config.toml
n_layer = 9
d_model = 256
n_head = 4
n_kv_head = 2
head_dim = 64
d_mlp = 704
vocab_size = 869
activation = "swiglu"
norm = "rmsnorm"
norm_place = "pre"
norm_eps = 1e-06
positions = "rope"
rope_base = 10000.0
rope_fraction = 1.0
qk_norm = true
attn_scale = 0.125
bias = "none"
tie_embeddings = false
parallel_block = false
init = "uniform"
init_std_qkv = 0.0368
init_std_o = 0.00868
init_std_up = 0.0368
init_std_down = 0.00523
optimizer = "muon_variant"
lr = 0.00256
beta1 = 0.93
weight_decay = 0.025
lr_head = 0.00498
warmup_steps = 83
schedule = "wsd"
decay_fraction = 0.725
decay_shape = "pow"
final_lr_fraction = 0.0
batch_tokens = 16384
seq_len = 1024
doc_mask = true
z_loss = 1e-05
train_tokens = 184600000
steps = 11268
dataset = "wikipedia_en"
MLP neurons of a small language model. Each row is named by its layer, matrix (gate and up: input weights) and neuron, and shows model dimensions 128-223. Each number is 128 + 24 x the weight over its row's rms, rounded and kept within 0 to 255. A neuron's up and down rows have the sign that makes its largest values positive.
Before each neuron's rows, "fires after" lists the tokens most often just before its 100 highest values on Wikipedia text that the model never trained on. A number after a token or word is its count.

fires after: "." 26, " Y" 16, "," 10, "8" 6, "7" 4, "6" 4
L6.gate299 [112 109 152 102 124  95 126 123 161 112 107 111  82  95 114 156 156 133 107 107 115 141 149 134 137 132 117 120 127 134 167 103 151 131 115 168  88 136 148 138 158 102 116  72 149 109 108 131 123 146 159 153 138 145 129 145  96 142 156 175 137 129 136 123  98 111 137 106 134 119 137 115 166 134 126 106 123 128 172  93 156 118  88 162 115 152 128 139  99 156 106 111 121 166 118 128]
L6.up299 [142 148 124 102 176  81 131  91 103 115 127 151 149  98 163 150 145 130 171 152  73 126 108  98 113 131 131 100 124 116 140 148 129 133 105 123 133 144 123 118  98 105 161 132 139 164 110 130 125 152 100 104 147 107 135 155 117 116  89 153 143 137 122 150 178 106  77 131 146 109 144  69 120 103 131 145 136 132 157 109 111  93 104 127  87 138 144 105 121 110 143  78 132 139 139 135]

fires after: "==" 19, " A" 19, "\n\n" 10, "A" 8, "eb" 7, "b" 6
L5.gate304 [100 133 110 109  89 132 108 140 123 143 111 150  94 135 166  98 146  96 104 116 128 156 147 142 134 129 168 143 129 143 102 120 110 146 138 102 160  64 112  95 154 106 108 159 107 157 100 141 162 139 153  76 126 154 111 150 122 141 139 151 107 137 130 143 129 103 110 165 164 180 126 111 138 145 159 119 132 118 108 184 131  94 194 170 130 143 142 142 104 116 170 105 156 118 108 115]
L5.up304 [ 89 134 150 131 141  63 163  73 112 115 141 127 102 137 106  80 130 104 106 125 151 173 131 176 105 140 116 103 141 114 112  74 155 142 129 132 108 125 130  84 109 163 160 146 101 111 104 134 118 134 119 154 110 149 157 180 139 100 138  93 138 175 101 107 125 182 101 120 102 140  96 118 144 102 111 146 111  97 125  90 134 128  76 126 108 132 107 134  85 138 128 117 137 143 141  94]

fires after: " C" 33, " c" 14, "r" 11, "ar" 11, "c" 9, " F" 7
L5.gate446 [135 139 173 167 137 136 155 113 121 129 162 142 113 101 121 126 156  95 155  97 128 106  92  78 133 110 135 107 125 143 145 139 105 114 143  90 191 129 180 136 128 143  99 131  75 102 143 132 142 124 100 156 150 110 105 162 117 152 130 128 124 101 129  94 112 123 126 127 134 125  77 103  73  93  80 129 122 145  93 106 127 141 101 111 144 111 156 155  78 117 153 117 111 181 146 116]
L5.up446 [137 104 140 151 142 135 122 132 136 134 160  77 143 112 124 137 107 134 107 128  80 134 110 115 132 126 107 130 153 150 126 122 148 148 136  90 165 161 118 148 114 136 175 154 134  65 120 152 119 133 122 146  97 129 142 101 119 167  89  98 169 104 165  79 142 151 111 138 128 129 150 145  82 147 151 126 141 128 118 130 121 108 123 108 162 103 148  66 143 127 130 142  82 191 168 129]

fires after: " F" 19, " S" 10, " C" 8, "t" 7, " D" 5, " ex" 5
L5.gate236 [130 129 131 117 123 136 121 113 170  85 159 139 146 130 178 141 170  87 124 119 136 118 110 143 115 163 102 137 114 175 162 193 144  94 150 107 110 129 135 155  95 132 131 117 152 123  90 112 163 127 128 133 123 132 151 124 111 158 107  83 146 116 149 130 176 119 127 162 128  96 120 168 110 115 132 110 122 118 134 126  93 146 114  79 118 123 135 137 118 101 121 109 134 127 124 128]
L5.up236 [101 184 149 142 106 108 134 135  93  94 118 120 123  98 124 121 134 160  72 102 140 134 113 140 113 125 143 141 159  95 142 113 131 121 106 129 117 147 141 168 130 145 108 104 105 105 156 110 165 139 108 116 136 102 169 157 140 168 145 115 179 171 104 143 148 110  75 167 120 101 135 132 125 132 110 140 147 115 126 121 125  98 112  70  99  96 143  90 136  84 130 104 163 171 159 168]

fires after: " A" 14, " I" 10, " D" 8, "A" 8, " un" 6, " R" 5
L6.gate168 [127 142  92  97 161 113 122 119 113 101 152 129  77 136 136 174 117  81 105 130 121 123 167 132  78 102 167 131 147 164 128 117 128 132  88 132 131 153 142  96 153  92 109 107 164 164 120 139 148 113 118 146  98  98 106 190 119 116 109 120 150 125  53 131 157 132  95 106 193 118 111 119  96 133  96 143 176 138 121 167 148 133 114 154 146 121 148 135  94 142  82 144 148 118  96 152]
L6.up168 [155 105 136 129 125 106 113  98 136 111 129 149 148 155  96 111 107 166  80 123 148 106  93  77 146 147  89 104 135 155 119 128 167 144 107 102 158 124 115 122 127 112 149  82 121 101  90 109 179 139 134 155 114 113  81 107 141 139 127  94 115 155  98 123 130 156 128 113  98  93 115 129 158 101  79 131 158  85 163 106 161 119 146 135 131 122 154 130 109 140 145 119 141 113 170 120]

fires after: " ex" 22, " im" 21, " pro" 12, " re" 11, "up" 6
L5.gate49 [128 172 142 133 128 167 126 142 146 127 128  77 143  91 143 137 166 158 127 151 141  99 141 111 137  93 132 143 111 162 141 155 151 191  94 124 121  56 159 150 123 114 129 152 128 138  97 107 154 178 164 122 133 152 165 139 125  87 158 106 164 179 141 102 131 130 118 156 146 111 107  92 123  99 142 168 145 118  95  80  72 135 143 166 147 167  98 112 120 115 146 114 125  94 153 119]
L5.up49 [126 158 129 122 113 118 125 140  97 103 132 154 112 134 171 126 126 112 159 115 108  79 149 167 101 132 139 117  92 156 148 120 121 130 128 103 132 129 107 140 124  97 100 164  99 115 122 145 115 115 121 114 134  96 163 131 112 100 120 129 138 155 184 115  83 142  85  71 116 136 156  87 107  77 164 135 143 112 120 162 126 207 146  96  91 152 109 144  90 130 138 126 148 183 167  95]

fires after: " the" 18, " c" 14, " C" 8, "," 7, " in" 7, " of" 6
L6.gate567 [134 102 145 120 136 151  87 160  83 112 136 137 175 140 143  99  78 104  98 170 102 137 113 107 129  97 125  98 129 182 146 129 142 130 128 131 129 142 118 116 116 107 168 121 152  91 122 145  87 117  98 120  95 128 129 114 124 116 136 124 143 106 133 110 138 134 102 159 137 164 120 104 139  97  67 145  95 140 143 148 104 119 126 114 104 138 185 132  76 129  98 135 153 125 121 164]
L6.up567 [125 132 126 158 141 100  83 131 113  88 108 109 120 188 116  97 149 135 138 150 135 135 149 134 140 146 129 157 155 149 152 112 157 156 116 144 166 109 143 125 109 145 106 155 130 111 136 100  84 145  89 149 120 133 143 102 100 164 100 140 137 110 109 156 115 143 139 158 119 145 124 143 124 126 107 114 142 149 136 121 125 118 110 139 176 124 128 155 155 104 118  91 128 161 151 123]

fires after: "\n\n" 34, "\n" 16, " v" 13, "ite" 6, "w" 4
L5.gate28 [115 172 147 104 124 145  66 127 120 135 122  74 132  71 113 101 141 104 124 142 131 115 130 125 128 153 176 133 153 147 110 123 108  95 115 110 171 122 124 114 124 150 124 161 150 147 138 146  96 143 115 126 120 181 137 104 133 155 141 133  68 160 175 131 137 109 142 129 104 146 119 154 150 145 137 122 137 146  97 155 109 102 133 129 161 117 107 112 149 127 138 172 164 143 119 154]
L5.up28 [145 131 145 108 134 176 148 169 138 113  83 143  85 139 151 143 166 152 116 133 140 142 135  82 122 162 184 122 114 164 117 112 102 108 152 172 137  90 110 121 140 144 154 140 118 131 115 104 124 146 114 138  88 142 134 138 127 120  92 119 103 110 115 128 121 146 103 127 124  99 109 121 138 164 169 130 137 113 127 142 121 157 164  89 141 110  94 152 160 142 140 155 169 145 132 179]

fires after: " M" 30, " C" 25, " A" 10, " m" 9, " b" 6, " B" 5
L6.gate113 [135 168 143 135 163 114 136  90 117 102 142 104 136 110 119  93 128 131 149 144 132 129  99  97 180 136 130 110  76 188 121 140 171 148 140 105 149 123 133 128 115 116 166 103 144 108 136 119 107 161 156 205 132  88 165 126 130 145 126 108 136 166  98 120 134 146 141 134 113 136 114  99 151  85 127 128 122 168 151 101 162 145 145 129 136 144  79 158 149 141 166 115 109  93 109 154]
L6.up113 [146 116 154 158  94 121 125 113 123 143 154 137 147 136 136 117 151  89 180 116 148 151 116 130 166 125 128  97 126 122 136 186 165 103  99 130 126 141 120 139 160 139 123 117 124 154 123 134 109 138 157  88  94 112 174  96 141 107 118 135  91 101  76 115 142 168 141 110 152 129 131 130 163 119 122 144 150  82 144 137 162 121 134 129  99 116 134 128 119 116 164 127 143 122 183 130]

fires after: " f" 17, " p" 13, "p" 8, " P" 7, "ep" 6, " cl" 5
L6.gate251 [136 141 110  86 169 129  96 134 136 116 110 139 163 135 104 136 102 125 145 121 121 157  83 155 109 108  81 169 121 135  89 180 151 108 130 139 109 123 103 133 175 119 154  94 106 127 147 131 104  70 147 147 152 120 147 132 153 157 185 172  92 137 135 196 175 112 102 152 138 107 123 162 150 126 141 131 109 102 142 117 141 154 133 130 121 134 152 107 153  94 139 107 129  99  77  86]
L6.up251 [131 102 139 170 141 112  87 109 156  97 111 151 118 164 134 104 137 186 144 127 164 128 150 174 151 144 146 163 158  89 112 102 115 150 107 135  95 103 106 124 159 122 113 168 102 114 149 113 117 115 123 157 137 169  98 117 105 139 130  59 161  98 115  97 144  99 114 130 117 103  74 151 147  91  78 138 119 114 111  91 143 154 139 114 127 114  92 180  94 160 176  74 136 123  79 136]

fires after: "ist" 14, "t" 10, "ir" 9, "1" 8, "9" 5, "u" 5
L5.gate639 [ 94 142 117 130 158  98 124 125  98  83  65 113  85 180  85 161 156 137 129 105 118 109 135 100 113  82  93 160 109  93 147  91 132 127 134 140  93 101 123 166 183 131 143 111  94 129 176 107 107 108 105 136 132 114 119 172 171 140 113 123 132 155 144 104 164  87 166 155 119 135 105 120  96 135 108 105 157 130 155 131 152 136 111 128 133 140 130 125 160 151 166  81 138 107 119 142]
L5.up639 [132 134 159  80 123 124 176 115 137 119 105 108 116 123 122 139 122 136 137 114 103 108 136 133 143 150 120  98 119  93 142 114 179 112 129 107 136 123 115 125 175 147 126  99 127 157 147 153 118 101 110 111 164  93 154  93 131 113 142 147  76 177 133 130 120 130 131  97 149 125  76 145 124 132 119 109 146 111 132 121 154 101 159 106 123 116 145 167 173 110 135 119 150  63 120 116]

fires after: "ar" 17, " s" 12, " m" 10, " re" 9, "c" 5
L5.gate468 [134 132  96 126 142 113 130  87 128 112 136 136 148 119 143  76 130 119 131 119 142 124 116  83 132 168 179 113 154 149 130 139 119 139  77 132  59 131 148 130 140 119 107 138 137 132 156 125 126 118  86 106  97 101 156 103 138 165 111 140 169 116 146 107  81 112 101 143 107  98 104 169 101 155 145  97 128 144 159 152 106 135 108 152 174 144 100 158 140 140 137  84 149 160 137 200]
L5.up468 [154  98 173 109 137  91 133 123 128 142 139 148 153 149 117 130 140 146 161 136  81 112  93  90 128 135 138 100 121 122 108 112 133 125  92  70 123 123 170 128 113 125 110 105 141  85 127  99 139 116 169 128 136 111 135 102 145 159 115 148 129 125 106 105 116 159 121 115 139  86 111 103 113 100 126  91 141 137  98 156  83 111 156 162 134 158 160 126 127 167  97 120 105  96 148 113]

fires after: " N" 17, "n" 14, " an" 11, " n" 7, " r" 6, " c" 5
L5.gate651 [144 129 114 113 135 123 116 112 159 146 141 125 121  94 152 134 126 132 120 108 166 111 118 142  97 115  82 133 121 119 140 131 135 111 124  82 134 107  91 129  77 148 124 124 132 110 116 145 102 120  76 116 141 127  98 102 116 113  93 112 108 118 112  95 129 160  97 173 140 135 100 119 107 139 133 185 104 150 152 114 156 117 115 125 113 121 127 191 108 145  93 122 139 106 146 154]
L5.up651 [122 139  88 116  86 112 122  78 140 101 140 126 132 144 148 176 154 135 113  95 139 138 125 153 124 104 110 128 117 153 103 104 159 110  97 110 139  98 107 148 135 125 177 125 172 123  94 142 119  96 151 153 111 121 140 137 119 129 126 137 128 118  74  99  99 118 116 109 123 140 111 149 138 156 150 117 135  89 158 114 164 105 101 127 146  92 107 127 142 137 121 149 106 129 151 165]

fires after: " s" 14, "s" 13, " re" 9, " w" 8, " cl" 6, " e" 5
L6.gate302 [131 122 145 120 137 123 102 122 126 138 156  78 132 151 150  88  79 131  75 146  85 110 102 109 146 118 108 119 132  86 129  82 141 149 104 110  93 134 147 123 153 134 121 126 122 117 116 119 100 135 122 137 163 114 136  91 163 170 150 118 105 135  92 145  99 110 108 105 124 157 112 141 100 182 125 107 120 132 168 104 128 115 120 153 146 126 148 156 128 182 122 176 137 153  87 130]
L6.up302 [126 129 156 165 120 106 121  79 127 154 146 144 151 101 130 134 125 144 134 104  97 130 144 130  88  67 134 146 123 122 132 113  93 159  99 128 134  68  99 119 135 146 166 130 168 130 115 129 161 141 140 123 127 147 154  99 127 119 159 171 149  95 144 128 169 143 154 163 112 135 152 156 164 124 151 141 143 173 129 131 156 158 128 134 148 165  96 127 165 154  93  84 143 125 103 130]

fires after: " D" 18, " d" 12, " l" 12, "d" 9, "em" 8, " L" 6
L5.gate315 [116 171 167 141  99 122 128 157 128 140  96 122 140 112 138 131 132  85 141 116 144 110 177 113 138  95 156 132 140 137 127 142  99 166 119 151 124 122  89 131 180 114 117 122 138 135 105 129 128 118  90  97 164 106  72 124 123 142 164 135 131 141 156 110 168 127 106  93 136 117  74 149 133 148 126 139  96 147 149 147 141 114 136  96 141 163  96 145 117 143 139 112  90 159 143 155]
L5.up315 [131 168 158 123 114 155 128 178 116 122  98 115 127 126 147 106 129 113 119 139 143 180 110 149 107 149 113 188  96 140 148  97 109 121 124 129 117 149 130 135  81 118 173 126 124 118 167 123 132 143 138  96  90 127 128 119 128 142 145  65 162 141 171 174 143 131 113 165 117 136 154 135 129 146 135 129 109 127 118 131 124 114 157  74 130 124 141 149  93 112 113 135 122  79 129 134]

fires after: " A" 17, " C" 13, " the" 11, " E" 7, "ian" 5
L6.gate638 [142 134  91 144 100 125 133 125 142 139 119 112 171 165 117 102 122 153 110 123 123 133 166 128 133 152  96 143 132 135 118 120 136 104 143 150 149 154 133 109 130 112 133 172 122 134 117  91  96 127 114 110 129  97 126 126 148 134 147 132 154 118 124 127 142 127 133 155 130 157 145 115 122  96 146 142 109 150 193  74 142 144 119 155 131 101 126 170 105 143 159 124 153 124 109 127]
L6.up638 [137 131 109 119  91 141 144 136 133  98  80 145 158 112 128 115 155 136 153 100 124 146 148 154 109 118  90 124 159 152  88 147 152 132 145 154 102 100  99 103 103 124 126 107 111  99 113 146 118  76 101 101 173 151 160 119 166 124 163 156  94 120 109 125 141 140  99 149 143  86 158 169 145 141  31 141 172 125 170  80 143 118 151 147 113 118 131 126 106 158 151 122 131 117 113 137]

fires after: "et" 35, "b" 10, "rit" 8, " sp" 6
L5.gate430 [155  69 149 131 138 139 122 105 130 191  97 136 163 130 133 134  90 150 102 110 117 112  73 111  58 134 113 171 142 127 111  88 123  83  95 156 124 119 113 140 147 120 145 115 136 145 134 120 132 127 155 151 125 133 128 139 131  92 107 122 123 127 165 149 158 126 138 172 127 126 152 134 132 151 150 122 118 174 117 111 144 153 123  68 133 122 159 154 114 176 145 129 108  86 118 125]
L5.up430 [ 91  91 174 102 140 112  72 109  99 150 126 125 143 148 137  77  97 121 111 129 102 121  96 150 119 119 127 128 113 166 127 118 111 150 134 146 111 137 154 178 129 130 176 176 146 106 133 176 104 114 142 155 127 168  73 171 178 118  83 104 101 143 177 115 127 146 164 131 144 157 166 140 147 122 103 110 111 127 105 142 114 115 127 158 158 143 137 166 150  92 126 127 158 133 133  97]

fires after: " " 25, " c" 9, " n" 8, " (" 5, " the" 4, ")" 4
L5.gate323 [141 125 114 145 125 161 122 125 122 119 149 129 161 140 124 118 136 170 139 104 170 101 116 143 135 155 134 153 119 115 132 159  80 130 101 154 140 138 153 147 113 135 124 107 151 130 149 120 152 110 100 148 111 156  88 160 167 173 135 115 128  67 174 100 162 130 141 106 117 109  99 108 101 157 133 125  96 152 124 145  91 114 109 133 127 110 182 149 118 115 127 167  76 132  66 155]
L5.up323 [126 160 114  87 128 157 132 114 153  75 145 138 142 162  96 162 147 153 101 128 136 131 107 135 140 121 119 115 107 140 143 147 165 145 105 128 139 141 109 133  93 141 154 112 179 152 136 131 124 144 107 127 135 143 135 124 161 125 141 174 112 130 138  83 112 130 146 115 118 114  83  91 117 137 150 152 111  76 147 141 174 129 116 106 155 134 112 123 138 179 129 166 115 107 125 171]

fires after: " G" 17, " g" 14, " st" 13, " p" 7, " St" 7
L5.gate674 [120 111 126  78 145 104 112 109 130 131 143 130 121 120 121 107 119 110 125 129  93 121 162 136 132 135 145 112  98 121 142 118 128 133 123 118 165 142 145 140 148  70 115  90 172 115 116 163 165 163 129 170 147 113 150 109 184 117 155 120 112 122 114 131 137 115 100 131 181 132 122 168 126 129 149 153 106 114 110 176 158 138 145 159 109 169 128 177 129 126 122 108 125 141  99 104]
L5.up674 [ 95 130 114  64  89 144 166 130 132 149 146 150  82 155  92  71 129 125 142 111 110 100 111 157 109 142 106 100 128 135 164 136 149 122 103 131 156 124 139 163 166 144 120  85 210 139 145 168 155 130 146  99 131 129 124 100 102 160 120 133 155 107 142  99 138 133 126  86 135 139 150 156 165 142 132 113 124 117 102 134 125 117 176 109 104 140  97 131 110  79 137 130 114 132 149 100]

fires after: "r" 12, " o" 10, "oun" 9, "m" 9, "c" 8, "ri" 6
L6.gate102 [122 116 134  91 125 100 109 129 120 137 120 127 142  85 118 139 120 125 139  96 123 125 131 162 135 104 145 117 136 100 150 102 103 100 154 137 162 122 121 142 127 118  80 103  93 135  98 115 129 137 115 120 121 127  78 107 137 127 126 141 188 113 181 119 132 125 152 144 127 116 121 135 116 145 145 144 115 120 104 119 155 112 116  61  94 145 145 144 111 134 165  93 117 129 119  80]
L6.up102 [ 93 155  99 165 158 104 139 147 140 140 109 154 152 117  78 144 122 116 120 183  91 141 125 169 156 135  90 134 111 191 172 141 108 111 114 150 140 174 113 153  88 113 127 174 145 109 107 145 114 159 178 105 127 113 150 123 128 136 122 135 115 106 126 129 147  55  65  94 160 124 126 145 147 129  66 154 162 160 108  94 113 115  93 130  87 145 127  84 126 130 174 103 122  82 163 125]

fires after: " m" 28, " to" 9, "or" 9, "n" 4, "el" 4, "ar" 4
L5.gate361 [118 155 134 137 123 141 141  98 140 118 143 149 144 156  98 113 117 116 146 152 129 102 129 106 140 139 113 109 197 145 129 121 105 177  74 185 137 145 160 128  81 116 140 122 141 132 152 142 127 139 100 115 101 103 132 130 164 120 131 116 155 168 143 143 160 126 134 141  94 114 140 133 116 133 112 119 103 132 178 156 143 134 165 121 139 152 147 116 159  96  91 111 118 196 140 143]
L5.up361 [115 131  74 121 143 126 155 139 117 129 131  89 156 155 145 132 164  94  96 153  80 123 143  94 108  75 206 135 173  92 168 140 118 164 140 139 106 100 152 106  95  98 126 118 117 135 122 108 141 159 124 152 133 117  76 131 136 147 117 124 159 106 139 144 149 137 130 154 114  96 160 135 151 148 164 104 129 115 147 144 114  90 116  96 137 179 138 151 140 121 103 141 142 157  95 107]

fires after: " st" 20, "st" 17, " St" 13, " e" 7, "ist" 6
L5.gate474 [111 103 144 141 129  98 131  84 142 148  92 111 111  90 161 115 166 138  97 114 106  81  76 177 111 126 128 101 125 121 111 154 142  86 110 111  60 161 114 167  88 152 121 119 115 168 133 108 134 121 116 149 103 115  98  75 105 182  92 147 137 109 127 111 125 107  92 143 148 175 156  80 104 150 118 145 130 113 130 118 138 110 148 112 153 117  93 168 152 129 119 117 118 139 114 177]
L5.up474 [166 149 111 144 156 148 185  96 138 105 101 169 180 133 108 113 111 110 128 103 153 135 140 105 118 120 124 145 104 104 112 115 129 147 123 107 117 129  86 135 149 132 111 154 130 130 153 164  87  95 102 130 153 169 144 158 135 105 116 167 155 138 122  82 136 180 106 175 131 173 146  90 149 125 134 112 100 129 116 110  90 141 152 163 152 157 147 120 115 126 131 101  82 127 111 110]

fires after: " re" 31, " p" 16, " R" 14, "ur" 7, " P" 7, "er" 5
L5.gate657 [123 120 115 114 101 126 124 138 127 148  77 148 154 113 102 140 127 137 113 138 112 129 153 162 149 132 158 112 138 155 139 117 105 104  97 124 121 127 117  81 123 143 149 125 152 141 130 111 108 109 162 129 150 136 191 181 134 139 165 162 113 113  92 136 134 124 112 146 105 138 109  72 112 133 133 132 140 163 124 140 113 119 125  93 126 151 104 114 166 127 212 122 176 120 103 120]
L5.up657 [145 171 130 152 137 130 128 137  99 122 130 126 130  95  95 121 119 109 112 126 147 136 174 137 107 136  87 109 116 128 111  99 106  92 125 131 128 108 130 104 128 183  93 104 177 148 152 133 154 124 114 100 122 142 138 140 133 139 110 120 152 124 139 143 116 111 112 143 107 126 134 135  89 137 107 136  80 131 128 123 119 132  99 122 111 109  96 141 101 148 146  97 112 162 113 143]

fires after: "." 90, "re" 4
L6.gate217 [129  79 127  86 116 121 119 123 133 133 131 113 116 116  66 103 121 166 140 155 115 110 108 145 118  88 162 148 107 146 106 108 123 152  98 155 111 156 142 154 113 148 148 115 136 125 135 123 134 103 132 143  86 129 156 119 105 134 146 185 169 111  95 110 129 107 101  95 115 133 108 125 111 185  78 151 118  99 146 132 104 114 102 140 116 128 139 121  98 116 119 112 121 137  95 134]
L6.up217 [146 148 119 162 121 133 142 124 161 145 105  66 133  99 124 123 139 156 118 158 136 115 158 130 110 151 119 133 101 122 126 107 146 125 120 127 141  96 101 113 140  93 121  98 157 143 191 122 130 129 121 142 111 123 139  78 156 123 131 146 192 154 108 124 100 114 166 149 114 168 124 122 169 182 168 149 137 156 138 144 118  92  86 116  96  95 125 120  98 151 131 123 122 154 100 136]

fires after: "." 93, ")." 4
L6.gate681 [ 98 103 103 136 142 127 145 102 166 150 151 115 133 127 163 134 140 151 172 124 139 108 146 113 129 107 102 128 126 133 108 115 113 107  90 147 123 159 144 126 140 126 150 144 129 143 145 188 144 137 119 153  93 142 142  90 102 131 125 178 117 115 141 109  67  97 112  91 108 153 113 107 123 149 129 128 129 130 170 126 166 170 104 116 118 166 123 138  90 114  87 118 136 167 136 141]
L6.up681 [ 81 134 157 100 150 154  89 109 108  84 110 124 166 130 115 106  91  99  94 152 110 125 133 147 135 152  89 136 131 164 136 149 124 133 176 170 121 142 121 119 153  92 112 164 201 118 111 137 137 125 106 125  92  92 154 155 148 162 118 151 125  90  72 129 132  98 115 132 141 119 141 120  99 169 139 157  97 125 139 100 105 117 117  97 131 136 116 101 115 150 102 123 104 130 123 158]

fires after: " pro" 18, " Pro" 10, "i" 10, " re" 9, "a" 8, " in" 6
L5.gate341 [107 176 125 123 124 126 127 121 120 110 160  96 114 110 116  65 152 148 138 107 139 113 142 129 145 168  76 123 153 139 142 117 118 118 179 156 154 161 142 120 159  99 118 148 169 162 112 133 135 140 123 129 144 123 148 129 142 107 117 188 159 134 113 125 139 159 142 129 145 152 129 113 130 115 116 132 136 114 171 148 125 195 124 108 100 149 120 145 102 153 121 107  98 115 123 171]
L5.up341 [108 185 174 108 164 110 108 139  67 119 174 110 111 124 152 131 116 129 133 135 115 101 104  94 127 114 124 118 135 143 125 114 122 153 109 119 127  95 117 118 151 124 111 146 184  91 139 133 146 135 143 122 174 119 139 142 134 144 119 156 118 121 162 154 119 107 117 119 162 133 151 106 103 117 142 111 109 121 127 153 124 149  77  83 135 135 144 147 113 131 137 135 118 123 131 118]

fires after: "r" 29, "ur" 10, "i" 7, " m" 7, "or" 6
L5.gate112 [109 146 165 100 121 110 118 163 147 114 104 113 133  87 103 142 181 116 136 129 101 100 144 137 163 109 108 102 152 114 158 147 100 135 108 136 105 139 127 104 115  96 131 115 118 115 152 157 127 121 165  95  97 127 145 153 115 122 131 146 114 134 139 110 128 144 133 167  85 121 132 107 157 135 164 113 103 148 134 119 162 139 142  72 106 145  94 139 142 150  75 138  80 149 128 111]
L5.up112 [154 122 160  82 108 128 151 170 131 170 133  92 131  85 146 138 150  95 119 136 125 166  65 135 154 120 164 157 132 148 130 170 129 117  95 125 100 173 158  97 104 109 149 104 113 150  92 177 110 120 143  79 148 119 172 131 154 159 120 139 133 148 124 105 137 123 119 124  77 123 163 107  97 127 123  96  94 126 140  92 140 130 124 110 145 174 139 125 142 108 118 116 122  90 162  84]

fires after: " re" 37, " t" 14, " d" 7, " is" 7, " l" 5, "t" 4
L5.gate453 [119 148 164 154 110 183 165 139  82 115 143 162 150 155 114 134 136 121 142 136  98 133 143 115  99 108 159  86 161 157 130 126 151 175 127 151 112 117 141 116 114 108 131  77 125 138 100 124 161 132 152 116 128 101 110 131 125 132 161 112 145  94 120 121 144 123 150 142 108  83 119 109  89 126 148 108  84 136 123 149 147  86 139 118 120 160  76 117 125 133 121 134 144 131 137 120]
L5.up453 [ 99 107 157 125 128 172 121  97 114 104  95 156 127 147 128 128 121 103 151 131 133 109 133 106 120 138 121 132 128 160 100 127 103 156 149 108  82 128 146 147  97  83 162 101 151 126 119 118 113 120 168  95 153  95 106 152 154  95 119 127 142 132 125 154 108 182 116 135 158 120 138 124  93 129 143 123 125 105 137 158 124 155 141 143 109 156 138 155 114  93 143  83 152 138  91 159]

fires after: " st" 33, "e" 16, "ouse" 9, " St" 6, "n" 5
L6.gate351 [ 94  86 156 127  95 117 105 148 169 136 138 163  94 101 125 122 116 157 122 188 100 114 124 114 145 108 123 142 121 166  94 140 149 131 144 127  96 119 143 151 101 136 114 135  86 121 132 126 162 122 107 132 128  90 141 108 123 127 130 114 147 115 139 126 173 145 123  93 157 114 124 125 121 126  98 167 139 132 121 166 149 112 136 109 143 126 144 144 158 157 124 117 143 124 133 145]
L6.up351 [124 127 125 105 124 150 138 182 174 138  92 158 132 141 126 108 130 129 118 118  57 128  77  92 124  83 132 127 108 120 132 129 135 166 164 138 112 145 131 106  87 157 111 141 125 175 148 171 159 133 144 172 149  87 140  86 154 120 116 140  90 132 166 152 138 152 113 101 121 161 115  87 144 163 144 158 115 131 123 143 145 109 121 169 126 107  95 149 125 133 114 115 117 142 126  68]

fires after: "." 59, "\n" 9, "==" 7, "\n\n" 5
L6.gate36 [144 128 148 123 125 121  91 139 113 173  75 127 118 137  75 129 161 169 164 139 136 133 165 139 140 107 119 131 101 153  91 130 125 166 119 170 131 143 103 135 136 129 101 152 176 157 143 116 155 116 115 154  78 111 116 140  74 113 127 159 125  85 151 111 141 140 128 112 116 182 134 171 116 153 166 141 100 139 113 143 138 152 158 132 133 116 158 120  80 116 137 135 155 162 149 124]
L6.up36 [170  83 169  87 113 156 120 133 152 125 105 127 117 116 138 121 109 119 149 125 130 121 109 142 150 128 121 109 101 121 140 133 126 170 132 140 135 135 164 107 128 117 128 121  97 138 151 150 111 131 100 170 119 133 110 118  85 125 116 130 146 102 155 103 101 137  99  93 122 133 131 139 119 144 176 149 167 108 133 116 114 155 159 105 123  71 132 139 115 118 116 119 128 181 134 125]

fires after: " a" 29, "al" 7, " her" 6, "-" 5, "en" 5, " s" 4
L5.gate44 [ 88 153 136 109 127  90 121 102 150 113 119 155 117 118 164  76 137 107 171 169 139  96 121 145 162  78 129 102 130 120 129 120  94  98 114 141 141  95 114  83 141 135 101  99 167  86 159 103  92 120 139 166 155 136 124 128 147 103 113 134 122 139  92 146 128 142 125 129 133 167 124 142  99 144 122  96  95 151 132 147 111 177 131 128 114 156 137 108 161  53 124 108 112 145 147 135]
L5.up44 [137 122  98 128 103 134 132  95 112 130 152 149  86 128  91 147 174  85 134 108  92  74 132 131 137 128 107 123 123 193 127 121 100  91 126 102 167  97 135 135 154 117 139 115 125  85 127 153 151 122 120 109 155 158 111 133 150 142 132 123 136  83 131 132 127 120 118 136  92 120 139 121 125 166 123 133 114 117  84 164 128 167 153 121 145 122  78 164 172 121  93 130 168 107 170 159]

fires after: " l" 17, " h" 16, " m" 15, "ar" 6, " o" 6
L6.gate674 [ 93 101 100 168  88 132 139  98 123 143 123 132 159 114 138  83 147 143 122 141 125 140 139 118 125 114 159 123 138 150 121  97 127 126 116 166 103 121 135 137 106 101 117 160 169  86 108 117 149 111 163 165 159 103 131 126 152 127 131 163 113 120 155 131 122  91 124 127 165  96 130 144  77 124 115 109 172 139 112 122  96 114 152 168 117 124 129 148 131 153 123 122 135 128  88 143]
L6.up674 [111 148 127 112 133 123 121 104 152 129 119 138 127 146 147  86 108  96 126 113 175  94 123 134 124 166 144 131 131 142  79  93 116 131 136 122 119 157 111 174 117 146  99 111 123 134 115 125  99 118 131 127  88 112 135 107 141 127 151 134 159 140 130 113 158 130 133 120 108 134 112 160  43 107 117 150 146 139 117  87 127 162 119 157 184 127 158 159 156  96 122 148 118 106  73 136]